Weights of a small GPT-style language model, trained from scratch on English Wikipedia: biases, 10895 steps.
MLP neurons of a small language model. Each row is named by its layer, matrix (up: input weights; down: output weights) and neuron, and shows model dimensions 0-127. Each number is 500 + 25 x the weight over its row's rms, rounded and kept within 0 to 999. Numbers have three digits each.
After each neuron's rows, "fires in" lists the words (lower case) most often at its 100 highest values on Wikipedia text that the model never trained on.

L6.up158:497474499468516458511504506474477479533546525481499498531492489470487476519523511492502509515463512435521460467503506517505546487514491528507461453480487499514513472459525518572460512490491487459512522501433457505515492496510453513504494514523531505476514554488501513505536541538535517444489462515524500490462503528512500496486505560520497527509514511516492491524504553519492482489524
L6.down158:510518499467473493527472499482494489499432487467512494532454500524528481528515537536564493477481543523510486490508489533496478463531493460530540500502500508531503523451497552477506505478521489465521465447477454476516514514519498463471503505496493510488496456520476515465535500468538510474491486489484490494466541540570507496494503494540506522543528495447492484513455515478547531479474
fires in: "a", "his", "the", "for", "her"

L5.up230:501546512483480480528527514482519507452478525481518490510481459537509472516527511515537491524515469485519429497509503487534522454481488478492502523516482540506430494512499510486481504474499493469514505504523507483520506496535481489496507483522503492497512504488544545536462484500443498495462505507539486497503505533584485467517536523552484525515488466495494490554517510505510402488519
L5.down230:537473465522530537485505517463465497498492548487498517493526489450497486453514486486499528504501497518539474471516549516512525524547510503487529519535494474506530491498522508424523468479487466506475463522467510471537503514494488514532515498548510493516488507485502505486510526498462484459473500508496488513511482485531478466484482534486528471481489551482477508470500515490535493551494
fires in: "title", "a", "release", "km", "released", "titled"

L5.up603:498508457528559526524475523544504503498425462512487505562509483485525482501548558466505531513518469514495499437487489467537505487472487525514498481495487497528529467517456478517455500545502486501548493481514504474476478528524505494542478497514534476501490539502506482452517501515515492480539505504527475510526501482521524469488523515486517498493499492485525510506478479541522491487472
L5.down603:496467516453467462490460491561515517526514475533510524493548525529540509533484464508461489527521478504473503518450503541521496536515515507528529452468533534555471520494483543495535506491464531482549515529494490520500521538467509461538512480524460501512516465478504477484439508485512500505490486516503478477494455524533485463506533498517484504494479482508493503438523459481487502518482
fires in: "released", "release", "run", "same", "rule", "held"

L5.up223:500495510507526504516545488516465500496508484495533488512449466501481473531565512516480539519526463483515468478469510485495498519531498474494504533510523510484514546493454539426504506491502542456499452533504476495474464474500494516536474507471573476499488490495509483510502521468504468488510527474499534483504474531502499513489508483522517536509489492520529520534502465506507523494463
L5.down223:496530488522463540500517528475476471454475457495499512563488494524503484513517488523484543515513481484466524499452473522510498508497514473528477487465480471499486520543478465494510453522477501512520477455494481489465505488500510464512531497480483497473501530486499476484532491502519548567494480477522514514510457509491521547501513497521449481483513490492496517528540446514521561493531
fires in: "released", "release", "blues", "cloud", "rejected", "clujana"

L5.up379:550513498483517458501479454511452493465506477482515505561519526488508498525506517423522528503539488487508477514498526523525493493486497509507475511474451502513488473483474474542537539514528488537531493523490464509511478499512554518525496492493515488531488459545473468496488529503491515489468467507490518464540491537523521509520494542496529492535508482493440560491515542541497492491482
L5.down379:504477476518504530532509515523498450473532521557485465492486522491492476492492510500445525504537490462498482516527496499566520497453457540505519470466478498465506465449471504485496477514509525488472533493514487540492471492481522525525466479516493541481506540506482517475523457521546512489523458489485490498548527533460481534478501514514511508488497460507538478520483501482496505497502
fires in: "released", "an", "release"

L2.up440:501485501540499473494468532530509470495520527480519513546534510477501433508513482510497501486521521479549512515479461481489515521552505477483479457485474500459528483488512511505526475479522504545513513474477491465476514502512513542529511490500463442490492537466458524513505483525504497488514495501527492510539498502487491509440505538480507474482469506553514512525467487495483471498521
L2.down440:514492479493525460507480513480553528499519535491525512509499522477492536499514498505508493517492541484479522490447465497490481514501459482475512497448527488507503550504497478505496510507492470504486508570529531500486572468479518523526520496454462497538486517501511503517501454499520476503551488514466520530499503525462483574457507500506477517490489447490497482519476529469492520459498
fires in: "of", "he", "appointed", "also", "and", "she"

L2.up11:441506460479486501516504488495513531462494449469525505471476501530479521543524491499463520533469521462515464527490531500471493501514458446489515488499506496526516540520464488485538494472479514534538455498511464521479449500500493514497471465522472467510485484488522500514505514536503474453524484504501516552509486516525485548500500541515477547499495509512544463503511504524479507481546
L2.down11:462552521519473499496529556508514464565479514458439511492485500474528490526532529509498465488510496472518488482480508527509483518482490502520466507474526482484480520533462495515494548497540498566516486523495525505543465475486497475477502483532489449478459481486497484514526496499509507472476506452558500515499486545523460506510541483494465516492523523504512459514544519545508508478496
fires in: "were", "be", "been", "are", "was", "also"

L2.up430:509511482506489506486471506510472497493475505490457470515460461514512487545511520497500523504536420500491510455510530509478502486481482440496524550471494449508521508527513454520499459490508487519535475500506501488504503497492471473474481509512476507568525495497500481490504480536488486475513522526495487510540507506536554530508513470504480553497498585483509506556499454486500531490532
L2.down430:517480520530522484470489471487471491472464511502499488485488485532515508546460511494518539489514470555478489501496503523495481485477491511491517534496520560520480479493537519516501434453534498463549496499487528481504481544502481445455520507544476519553499478512470490545487485538464470498500479469475487513506505485534520526474503495494488537542486506442541466504540506506499505463510
fires in: "is", "was", "are", "continued", "been"

L6.up191:503493505486506493506476484523503514499507477504508526456514500493542481490492475491462487509521488526499509504552473485534517493547461482530494542516539456471490523540479507493542523516468466521483456505542496458553527522464529528529493489499486471509482526471462527439534472547518479492503483529518515518501512501480506512487484499481482469448532502528509444513494550530470512503503
L6.down191:505498503523504453479530512493520509479490540502475530558466507484450550511510498521430493512468486554574528519456502438469499474501501499488540501482466522493470485510501526498461523522495484514495495500473547487492489474556520531518480527501515522475515521505498489541503532505442515524486518515495550488481492481532466500485497486461471497488513477499504485480502458525479483493528
fires in: "of", "association", "society", "social"

L5.up87:511507515534498469491487495491489487442497442461540520519511483528522531502500533466510529495492505474512503520477499449526523510540534510481476501467477503511467516513494459528522514521474486485511481492497490514510495522556483525485512496513481518476543472488475533469476460438504540475494518518571469510501454511494539513486502524472481533482502509473454478513470521469495462452479
L5.down87:499499508540526489502474491498483534473534506496468499483516517462546533470522514539471495506495486503502468508533510480502497519509514528455423484497482503484537501486516458504483446465514533530477521427466467510496486517507508534494523529509475468505464535554486481472489493510500557480485517493515491499528510467486479533488468478485508466468448500508512467496533492522502544488488
fires in: "as", "after", "before"

L5.up84:524523514456484488513503495529471468513495472500522518504510497471511543547489481536477466515479536494523517503496448520511512521474512514537492530475520503496505490492497459502468459496472510504482551477465470485520507537497459510521478523454508475505516525481471472481534453524503481526473507498501498506495506488486489511406467504461454503503541516464499544445513520524510462520498
L5.down84:504486481510482512490487534490489517527478499506450483474527530527477472488487459480555493514495455521538510495501495495505525542557479480488501494492543513526500505494468507469503548512447491482512494456524474501503509476459477526489501527489508519461464494506516547479500483481501523494556451519512486484536462511493491502477535464516526501471488490504503466523475464493528489501516
fires in: "states", "candidate", "order"

L2.up67:504500520499495466503530497476484492505531471470491494526499510510510468488470468489453518498519509484502531514515535498481529446501540457440490494470484533510478521472502553461467484512505503524492503511493460535525510505487493504515481554463501545479482511473571483462508447472496482497488508514482492530491501457512444521500519496525477513514464513534482521515551493515503497497471
L2.down67:538487476444484508505500469481470511493527468475525526550519511508454485529508488525482509508495532524487497535478503456479465481493538487505458515498494512470457510517510505502522465501478532490533519489493513517472519544493521489532482536494522490498475522495490467498525514473508511463491476512493532536487515491501526526516521489472489504479474520499520465510421523476468496532518
fires in: "not", "then", "also", "to", "there", "three"

L6.up88:535487521505477457515511546499484532495506488464479486486545520490488478512514502464508529486555469473477510487514525547479517504485495526487506470461480543492532534521510504544537515512491518507488457512501506520477482524541505529491463480482500527464512509497472533518537445514519514453518483475503539499509455511478504525497505543490470475496514508528533487478455480495470521511488
L6.down88:486503461510514495491496479462509505542506521496465501440483509483485538551466425519502525504466492520475496488506502501494510512445453499521495520459527491574485503517483499450558514496512456509459497479508523508511507514537489467468513502546474528517503525475514502459481517465504519493482494503494529513543508486456483508475526504510476497525527523511522507546519476488508497518516
fires in: "at", "of", "in"

L6.up222:502506520494510477542536525492481458521492445498484509539464489487514542484517546473431510499445517507457513459537512510532507492454482492477474501506519480546508510514481470510504459513475458474498521493536512521529485469473523535538492476486470491448509499463475527481467537496506499493486498501469507502504479478525553517508503560485507490489492539499504524485503532515486482512495
L6.down222:477531522503464499485492494486508510459501499472569513453514506508469529474486488516492500499484514477538464487480514488509472526500521528498467486507514507519467474493504533494484530489504496546496513436476522516449497530509510505470493472538512522521487495487491468525505463471452501533510506508490516495537528498492522492463445501474462518507487489511524549489552515529481514543518
fires in: "this", "temple", "they", "its", "to", "taking"

L2.up366:523532525485486477507482483510519453525523481485480532495512500504512529502526480507475431498512552506531511494494493475482529493525490499477515500462522502462487522494457512529480524509463511543503479520485524504472527547517508510491525474491525489480495508479510465468481493505480449529548501528519434506481517487518475513491475532517520496502494491520479477465454524509494514430505
L2.down366:463517497541490502475469439500515524526510537470549505532485467523505534498490467501519480545469517475488486472508504527520473457483456502487491543536512522504469499524546487509501476495491516500446495516518470478483560505501464526516549498517513509533493532504520507468528517502516516497503522525468477498503472515490551476482478466472507446486486500483493517481548519490503473470496
fires in: "best", "over", "west", "throughout", "highest", "candidate"

L2.up252:512529498530516474464467474472494545504483504510529504518460510489489514501478496429508518478550485507549496473503494474490532494542512467484533542472486478501527486517496486516455462513507489489542505491459502517528510541513495490509470513505522479430523488511529477503480471511504494453550501543484516481510500468527468529544491524531479541523482505532460491497478514497489444492524
L2.down252:476535488483474504487472525496473488516530450478487478490541458506460496489483471504568490512481471512538493498471518497535493505555527485482500510473536499510438515476468524469475536493526533501487485444533487524531488494545536505490479489503477480479471485484529488466543525492493501482551440509510501483482535494493528526490541517523472514532500507486475499506494502476533515462484
fires in: "on", "a", "for", "according", "by"

L6.up267:522536492479522472514436508513476518531509500516512499512495575469506475481537468446497508507503463458498486493511507464471477487520537515519466481486491487445518455472500522511496503473463487497502488497494502525460483525514497542501467495512483490483563518502535492550482523502526465497517515459472514539501514536466529491533505518530468502493473521487514498503517551507497475523488
L6.down267:525492503527497496439466473468526505516498537505550497506522507514487521498538538525508511493569445513536546462505455492505550453470460485511490491491460487522495483543483529548480506528480513494536521511512532473480489450463493525498470503501492486510510474464501457522508479507479513521504506502502455520475483501470506517498494474455462535539515476513509515465486451504523482559469
fires in: "an", "appointed", "build", "position"

L2.up396:539509476543472471458460496485459476506495502504529499496491486485486527490514476466519499486520504487475524496500534492462504479502486557506527543547521561463480480485512499469511523468489493486493529500515505483512489505537505516536513520457481523536458501519528488502512454508508539498495470528472468477497517501512507464507514474538543507501486478444495513507522474547515486514507
L2.down396:544494437551468481465506469525478484470541502484501526506463486540505532491492454473512496457511486466469488519481509504484538438473490541513512520493510526468487514506527505493524552525507487484480516506498515490511505528527503498530459530470445520508471495496503505503484484504495548500519514524488475483485529495505479473514488462518549486457495517451518491506519499526514489490503
fires in: "year", "years", "goodyear"

L2.up232:482472518519509468515514503483488476485502488548503466545468526535518506498482471512533475482518518488503477478495475489502508497518534509470475536445524501487486478500511495489460478487523427519491485493458523471506544522479541544517553519525481510499483536505520518496531507469526486486493512483490486478495478510463498467486477564521498516441477484502516488535479537498511461483531
L2.down232:500532485492485499480479495527486490516494493460527519505495439499515512528524543493498513533466492500536521524512490505513517554516475509503543491493471540475499514485439490542513501440456530452493499514521479496502522475508548458482458501466501440509505474475523522496506448526537489516532477497455518472503492524546511513473500487487510508477519512484502533497503491468515493505448
fires in: "a", "also", "is", "australia", "his"

L5.up59:451514482513546462495498486507540524536480554554487511462475535576510509530467487449540522466552514520487511446490502520482483470529513469485515498498507499504532516465490501504499528495490467455475522483524499471534499523480528467466474499480483492506522522495516474489485469502507488502493466530465479482474495473465517496500504506533515512474508467503532495506469478495520488503467
L5.down59:493506503503481540552476487464489502522509490483503495482488510504448507544520538541510495476495479476517487520478517490503526485485494505517526529474521515486543515512466491493511458500500473531502491513468497473465488479516516491467515505451514519504506509546521469476489477506501506485493495538527519509479548532457493491495478516460509484482460527444498448559508458492545485466504
fires in: "district", "railroad", "team", "airport", "silver"

L5.up268:494501524549502518512522483531494460488502536511503540464460489521450512495515487499497460477523470554512451493517511479500483519538487481469492505457513498522481520536512532540517512510502449456463521514494484463497533487495443466535474504513492495526476547503489485541479548487505474485506506507490549479530473497486474515483472545463468525490524457492471497482512527529495512482486
L5.down268:523491425518492460501482471494502502526460514485486500504488536515534507494510485531486500482485503526478519473485558481472515466515521519502531523462464462443476467540555543489527510510477462479495471511518484465494493518547506513488534494482516513467555492484416514503495516524537457550506538487518522472544513515518476525501518510495522443518503517495517505513498497490475489480487
fires in: "of", "gold"

L2.up54:501548489490503475482515499482520512495495517499513549486484478501463550537542509500496527530520492467486489488491511492513540515468438468510527494494506441500518534548519512489525480538521515490488461465484463524529469508473505474529512513511512562509499484516469484498472528561494528485514506477457514469549488527554540504506492483543518499527484534506462516505450502524484503513485
L2.down54:505518500454468482492491517470543504495493499482542525481502504472495545487474506489460510539534489450491504477501550465494537510499435440515530463506489463489554526556522508504535501523517499443456498512489531520493493494471503487497500487517478509516492489480486485467494524525462516480497536493454510500542512533541511512483493519528493506532476511492504493529475449523499504495506
fires in: "he", "they", "she"

L6.up269:481494541501517516481460472518521485432512499493548435529505544499499517504516490486485480489524518494495489505488488504511472476516531493472491506502434495486503506565505489484448506471464493494497507477519476485517506529517531507539558484469455508487537452513502472468500493509518498506482550476508508470473521528509506553475490479498497500540476522473533529530477535476480510514479
L6.down269:512465466483491542478506518524511492492513525462490566560521468509511489459499509537513499514482509516550460491474523510500543500507493469491525485504510507464491510499513532509522536497533493477549470509473529473511495535509480485501440491492485445517516510455510486520503554469489474482489486456495494464509443472518465477487518510533482515516509504453450447511469512508506501476529
fires in: "order", "after", "to", "as", "when"

L6.up240:536537460479518492540501493550512498498499496505489457495480556522544516474475477459461498508496520529496450483528488472532479536465513503503550513502510430515487497522469489494512461490491487521485499501494482511482547536543482488489551494498505536516501478491481520509515500444508500461528465458521507458486466481521493481529508476521479512510466516514475467471508490501481505498535
L6.down240:500485484519463544505522502543517512466488522503484498522511503510502474479491468487495520456468527528479543525483464514521468490478489514471497522496474513503502545533479479483541539498517531478521530474510491469509514540497497512464491484524518486467526481548518496480478485476469489528487553506496528506472470503484485504485529525502488526504498482492463530485506499425507526458459
fires in: "until", "as", "not", "before", "while"

L2.up283:437492511502514490523480457532501532502510466503544450514488524531491501521475499472522519403498492479503497520491502501471499523473501464473492518523516466518484512515481531496486454509504496470477526486478436499516511543492512498474492499549485489486515472534485498492540484501520489487489505505497552515480495497474429500512529502514521464493456532474509525518501537542489508502558
L2.down283:534516485465522504492459499507480462546477551478524479485475485476494507481489495511446478490464533516517522517490537482498480526496523497499485478494471452460486548509504504479506486476525516514491534465510465518502497504488495511537498530496481488524514487452531502502531488489528530483540487497458488520495525461562478531543544471509497486522519475521516473512432542513512486501495
fires in: "also", "not"

L5.up67:451560515489531502537496488497498503471546463493513510520455453505466536526501476472517509540468465466539480467538498498519496433495494521503506491480532524511470535461525501505522485523508500471505477538486511480521488456531534541500482508550500481515474490526533529525478539509501535480525477489465492498532496493466478477526497506513436516530524490477520491532501525499517456501479
L5.down67:446519528499492516511511536492460512471484536472522498488471479513504510468467511493518491553532502467505495511557503503487504449527507522488523457456521503532503492508518503462463526511474474501502497530483508473523480506540507467495524471484435529531475481503503479563514503523487508507517498498487519487436532519491473484482509503456495497487481518480462515507459549444494500498494
fires in: "a", "death", "weathers"

L5.up532:499489511455527482483523495476480458460440459488505487516512529467523494529481525529555504495550520483477480501531508455490490517515488440532489473517511500491522530468520491487482588510488453515487494518534501502492494473523490459514482489484503453509504462539524513463474518481497475512517450511545514495475493509489502507535512510547516544502515477514511496493514500517483460556501
L5.down532:507501519474519496518482452425485507545528490504541483478521538493519506506484459516551498469470499515519517512482518532503454542469487491518476499548492553524446474503487503485516520498498483551477486474481508514504536479474502535514504514472517494529473486492478512521517500497478427552506461501517508489483501472514493509520517480486509519499477554500454514521510416504492502514535
fires in: "june", "january", "july", "april", "august", "may"

L5.up464:463499505536515493488497507479475491485462523482498473529498549502529478509510490501499476470512487485456486522468520459529541531547526481507495493442537507514443508499466484572461478452502491474507510484491460515490495506450489543509481507523462494522517463485475483440557523455516492489499515474501524515500549531540510523505529511536504544484473526445536503475485518489489535520536
L5.down464:521509513497515522497540529468491510482484477506488481497540531460518467490493480506477461487471493478462475493505515499468504496493533481480514528428505509525511465521507468508485472533524469496531518491491520475481518507487476476503552449495535524515502491498522500541552474488487480475473521501561529473509454506486471545495546511431492526466491512518516484522509514522490507535539
fires in: "was", "is"

L5.up626:493497550499536506509480473504494511526534500434469501543455509467499478472490500484488475475539524490510515505529508464485523547490514487477495496501519482467482461505520532510516515473502493510445502545539435461449506528494516539519471493478456499503497470504500492537486511509493515478531510518496505521512464501470517501487488527488451473462446496494521524472509558527490519482490
L5.down626:460530530528506487470496518472490460484462467473465509514493514501483533469567433508506486468506517476522492492511454544481518519516491549510473477491504475500475506483509470551507501482531491511511567513503490461469522507523509530544491475494499497459501512516465481480523455500497548475474502483529522502474515496451502525527505503531503487525498526485516509478530525496512512483553
fires in: "an", "each", "appointed", "named", "given", "coach"

L2.up572:492514530511491472453492531535486471532478490515539491514525489506512484548484510465510441486486466505483544482516520511527519484519504456461491516490478493504511480491465513508476498506473479492521497531484525476516509495432478499505482468494512441481496545491517470488473493524508509515475527586468487487511474497519487530546468552531505526496520520530484484532504513466481482536503
L2.down572:497474519477522483490498504517490431486513478492494488500491469557509493530513521449488429515517513478497531511473523504490478542474539506522562500490492462514468510543489474526479525462478493500553506494493476485511500542501494498549506496524476471488517532508463490542503482498516465528517491457462513502483488464514517532538479521515501527515480541505467471520540514498514501496481
fires in: "under", "to", "according", "a", "funds"

L2.up100:474552527481476516454488504508483453498539528478504503521535480494511504515496514521508479478469526509485457539506505475494475510492484494464500525495513501517473525507491527515458442471532510488540499527536533470514520518464459498511556494478494522503522460525495473484511538520486475524494517517493483463456525514491497494502471487514485520482536505462505526498532493536503454490449
L2.down100:486513546487533516520466521492510501477515512523515494516490518503507520487482540539478485467483527501514519483510478485519527459552510479481485470505510490511516499523515492513544478497577470501500490539500457469452499543483473496492517458426503498467503492504479479494492501485478474549461484489516527463494499542512516427475528527503509494531518522466538506448513459515511492458482
fires in: "is", "was", "were", "battle", "first"

L6.up49:546467528508484506536503539449517480498519546535523517517511495486526456533489476531466517484502507490460483498549481478522516433468540557474519512506537472480515506532504472557511488524461533475459506469481471493504493512506546493541513460501512484520508500494488483495502512505482515502481528501472495465494506476544525486536505491495495463441468469524491491489484482522487533488503
L6.down49:488495521508512468508481469534512532555508521486503490488537535504538499489463504502448478486527479522507509492498544461504461470532519495459492473481530479488501519527503510493492512480472446516495514470519519460525465522530493524450481472540484493517514507440475494489521517459458485495555569522479481519503480515517475489483521518499485545483533516510521509479517504557479515472550
fires in: "more", "most", "many", "south", "some"

L6.up414:521482519498501479485501488511474491462491464501485499480519518533533563484508513484516508512472496487447461509501534528466488481486495474486491505534497479494501529544494387506498489534490483497500476531482498516498503519447553496504516537462524506503550538466472517467479497472508525490505463497502515502495508475522497497507537488512519498510470526492475499508499500515503471537498
L6.down414:483504496501503521479477467435511442502468509496534537498477498498532485481494531525494420526511509496479481492471507504453525485461544485534483472510512506520543491481503508512475522455511540465517528534520488482553530492542538535483514504497479478504522518551519495503463519464509546475538500467511517503523512454461496534440444518482493486539517483485468509531504494500515497482499
fires in: "as", "born", "title", "see", "cinematography", "representative"

L2.up262:457494471475494497462539517491517488517484516509514542535515485510492485480474489514513510508493518477528467515460529526515517468467473510484463499516531475465531546482494544520511444499496497474469429501481502530538496483480527506514557497503462524505524476513475476536484505541501477464489491485483471517522457460492478526487485549477506479456496488537481494537467506474477511486486
L2.down262:488481505505502508473546515510540504504487522484505540535525473511486467498475493533489494493543507490530477500436509532519479493474460539497496490515511475480524573520541518520502445540473466486499486518461540528529490496501511501485535533494457516534545480496460464525482480509465458460451493483479492530504455503517467512510457544479494500472519482520515479486470488483481512491513
fires in: "has", "have", "had", "she"

L2.up233:501524504517454508490504492486524466465486525491487469506529474542508529513503509525507505500508527533502462518472468446499506519484469497481512479496526515481462510469509535562500479467501476510500469541529452478505505493490520504507518486494525507530509460501482482516513544498479479536484517496521487478483487503549484507519494479531543533496466534424556478505487503550551523493480
L2.down233:503512556498479457501484454519532468500529520499467499523523527508485480491495520555437499499523525483504514498472508489491481531525491500491532485545454496485485514470486469510510539492528473492527529521508468496477483548451494510508554469482543508512486463445479506512528501487476477516493498454532509436489477505506514520492525564478522508476487519466561492492516479506525501499488
fires in: "were", "is", "are", "was"

L2.up431:482512492488484533507508526511504482505506494479482485498468524498535514503473499499502517493532494496497491487504501537505487489462506476557531572481486468501505477524534484535528496478518488524495501481489485466536441518475502463474525484496491513521479489508478524476517518497527517493468505447490522493494437507481527498511502484464528499428515555491486522500531447542519536465532
L2.down431:483514498475513475498551500490474520513429479504508479487493519512520531513433513510479545526512473475499499481516537501523501507521503514465498540517479518493482481509501482505496474487545497535516521461506481505526510519544468515482520472555453494533507498516462495488470457475501485505460481495515501487493515495485476514486481485489510520508526563447506444477497464504462519488491
fires in: "is", "was", "for", "were", "had"

L5.up392:536494500523523473484463492487518480504527482483464482522496520506529510506483516460507481488500506502515532488470559498519460513506537477498447463484445505514492556559471482539534530506508562500508535526530484479466503456502528500473516513511497491494457523534475497506466507478530507512485520501524498484523525485530505454492481515509491482440494500461547530513501500516474490468516
L5.down392:480487508509516512485497490490483511475479518499513490478519460485543510487496476521455506512482491466514513498525467488491497577464526532445530439521514500530507503493497497494469525471508510474485489511522468503475549514478492469426537494496504521523524502495507456511489510483466505522490539502519530510507505547527476568521503461487507478496542510489513494535524510467485503487481
fires in: "as", "became", "become", "similar", "times"

L5.up361:475474546481537508545486478511514534491523484458515477532492488514516513512469522492468505507515500540489502476472525534474496516511542508502480505486466494525509522482464458541542477430519513468466520507517456490501445516481535520513466485501501493463487481525468514499461506474494511478536463485520530483550511476465494498514505497534486537493484532522474500545479519501488516513513
L5.down361:555516479521543531463520486482494507481474471509492540497470538494538492522490501508511511496414516487521469490515529508485483490520534532461498521492515498479539456463498525498494496549472479488542496475534467510504502492493530459498523506528524479472545508495484493487470559552474497525505549496515522486521510512507508468497478477459525511485497476470522503478502481463511464451512
fires in: "when", "then", "about"

L6.up320:480469538532521483487524494460471490491498527515543535498453502491492491506513496496523514502509556483500479480463422482509511472507519487512501495480516500454520515486547506551443493541532479515478515492524491458502467507492526499489536500557487503499472486550482542502490485495540519481523502507501499517459520499473504493516532497524465494473506505480491505533485500530497483503452
L6.down320:507499500469488536497534506432461520492515543502468514491518446464525522511480511515557464522493534521448484506492533508487506520505523522512465506500462513470502460532485503525484480519493500513535465475519509479510505509509455515467518515498477528498543488507469498502510507479528537475509509524483482473489581486485501491495513486530487493464522512475459460497507526506488517521473
fires in: "a", "democratic", "university", "washington", "hotel", "carolina"

L2.up588:478480539506472514544509524463487503517521504468520510518472477489515497543536515504467470470488514523507525475460499519501518461516570463503564498461520480516507498530472465527501534530536489519479473483529470498470488470511549478531505511537524489522505486465516458543488486511484493529509502513481507469503474493510526506526524508485475516510481518454486497490461480516512509456458
L2.down588:461437513532462477536489533473484512527478511478500456507484479472498483517534485517462472500483529525517512514489500508535512467487556472513530502513547501501521467545512532517521525507538488498538486504524475474511491472510518497491487482485519493554521528456507483535452495497459470505484529518500551467493474510493506491502513503488487510503487474435513501429501457501513499484492
fires in: "party", "park", "part", "paris", "parma"

L2.up256:468475527495508463495515536560453489464507500477494491487560516465535501494512528482472505503509506468519500491505483507480480481484480489462506513472471537454534508518506543521520496415468515499556528493536473537501525487477511499542491501480487483510496493533527491518504480494500531504512514442512491492485509509479564512548540526471518486466509500528548470529499497492533493516511
L2.down256:513528477552483512471506462481533566569480498526478508494482501572471454487486471518503514504475476498459532523453503499488534517480499505552501494526544492533484499477505459479509519517511484484489473477452478471509506536511499508472483481527491511491529502461479493512535502512520480490493517521494490467512478476501463469459481521544492496528536511471478520457540500498492556516482
fires in: "at", "on", "30", "0"

L5.up420:455507521496507472538540553495459504482478524494506500517542476503506489469510496441522525467495535529518526514496489491509512496505489484505530502439481493469502511511489521516475535464493487501509534463466506494509529516514500516497512482507507480453524511549475522527507511500511457439491478483484480531507516502487487497520521548496506473467494516532507546493522528512456515507494
L5.down420:509532543505540504499510499490515516504506517499486469518509507489499523478523545507465549483454533542475520459520498549485500483494457506514475480475490507529527487450492541497471500506507509515488517460507519487517527485511460468463501509558477495530519505520491527488516491511521455483519500473515497514489566467506504514507478564494517487514481521533487469529471446516478511503516
fires in: "his", "a", "her", "its", "in"

L2.up106:485554521485486450488515551505469453472551524522520513520506516522538500505488506492492511481471505498526537528488478514502528471466522479474488512484487515454518529524517537545548523481506502493483501495468507488464501507471498515516489478512473514484490552489525542477559461498551471493469486497507522494508484474510508526503459515505492494509498523515468505470516521468506550516509
L2.down106:502523499492454474491531512488482518442478525495532528460503487495528521504473488513477528472483498519544492535556516537507499548478458509500464528532482516489530502509502532497511554454526437486472491433499498522517491553544509530537481474541480496491497537485502489504504487466511466527479475492475512477506514494470495534500499528466501489506503524497494506480481503519481541518509
fires in: "in", "during", "from"

L6.up333:510505493492510459497526492521473484517521436491502528491452500498488514472493499539529516497517574501538488508539519515450502502499510527490491558483481484535485519492490476515522470505490523470499499550482489451512497493503489509488493512506531559510487470531483481522513487501486482491483480485483494516505490494499493455498516523499514488470483451523472518479463484524518519520456
L6.down333:445502502477469506503472516493523485509515483519535496491502492467482518477492533492513470527540496490506499508469493536494502512470504506502501522489520494462500524480473481506500536510505534558536476473516475476526491511491474496531471533451516515516467455500483453519486488507528553485482500474463504528483485514538475498483510482510513512490521504492471502494449535523535505475532
fires in: "5", "4", "length", "6", "medal", "candidate"

L2.up434:447510479472499445486514500535512488468486503493486507536455494532504516557515527498554498536485503502524495478485531486490532474519481496453509502440485477516500498506496515468503483503467524508536470494491459545450498516503492515520448500511488473520499478502520476523457507516499465460489472538476498523501489482549487527517478534505475532529504493478525470496461516518485492486550
L2.down434:484515497491499492513502546472512499549477518471459472445497527497500475490493531477467491482515473492494513503458501522417483478467515494519461536496518488539482516533520495502489502512500502495551460508505516512518505510551489523495510497547485487508496447457515514495522528497494534504504555446532439473456508524502456527503489481505483535538484500481486483519547496544498482482493
fires in: "was", "were", "are", "have", "be"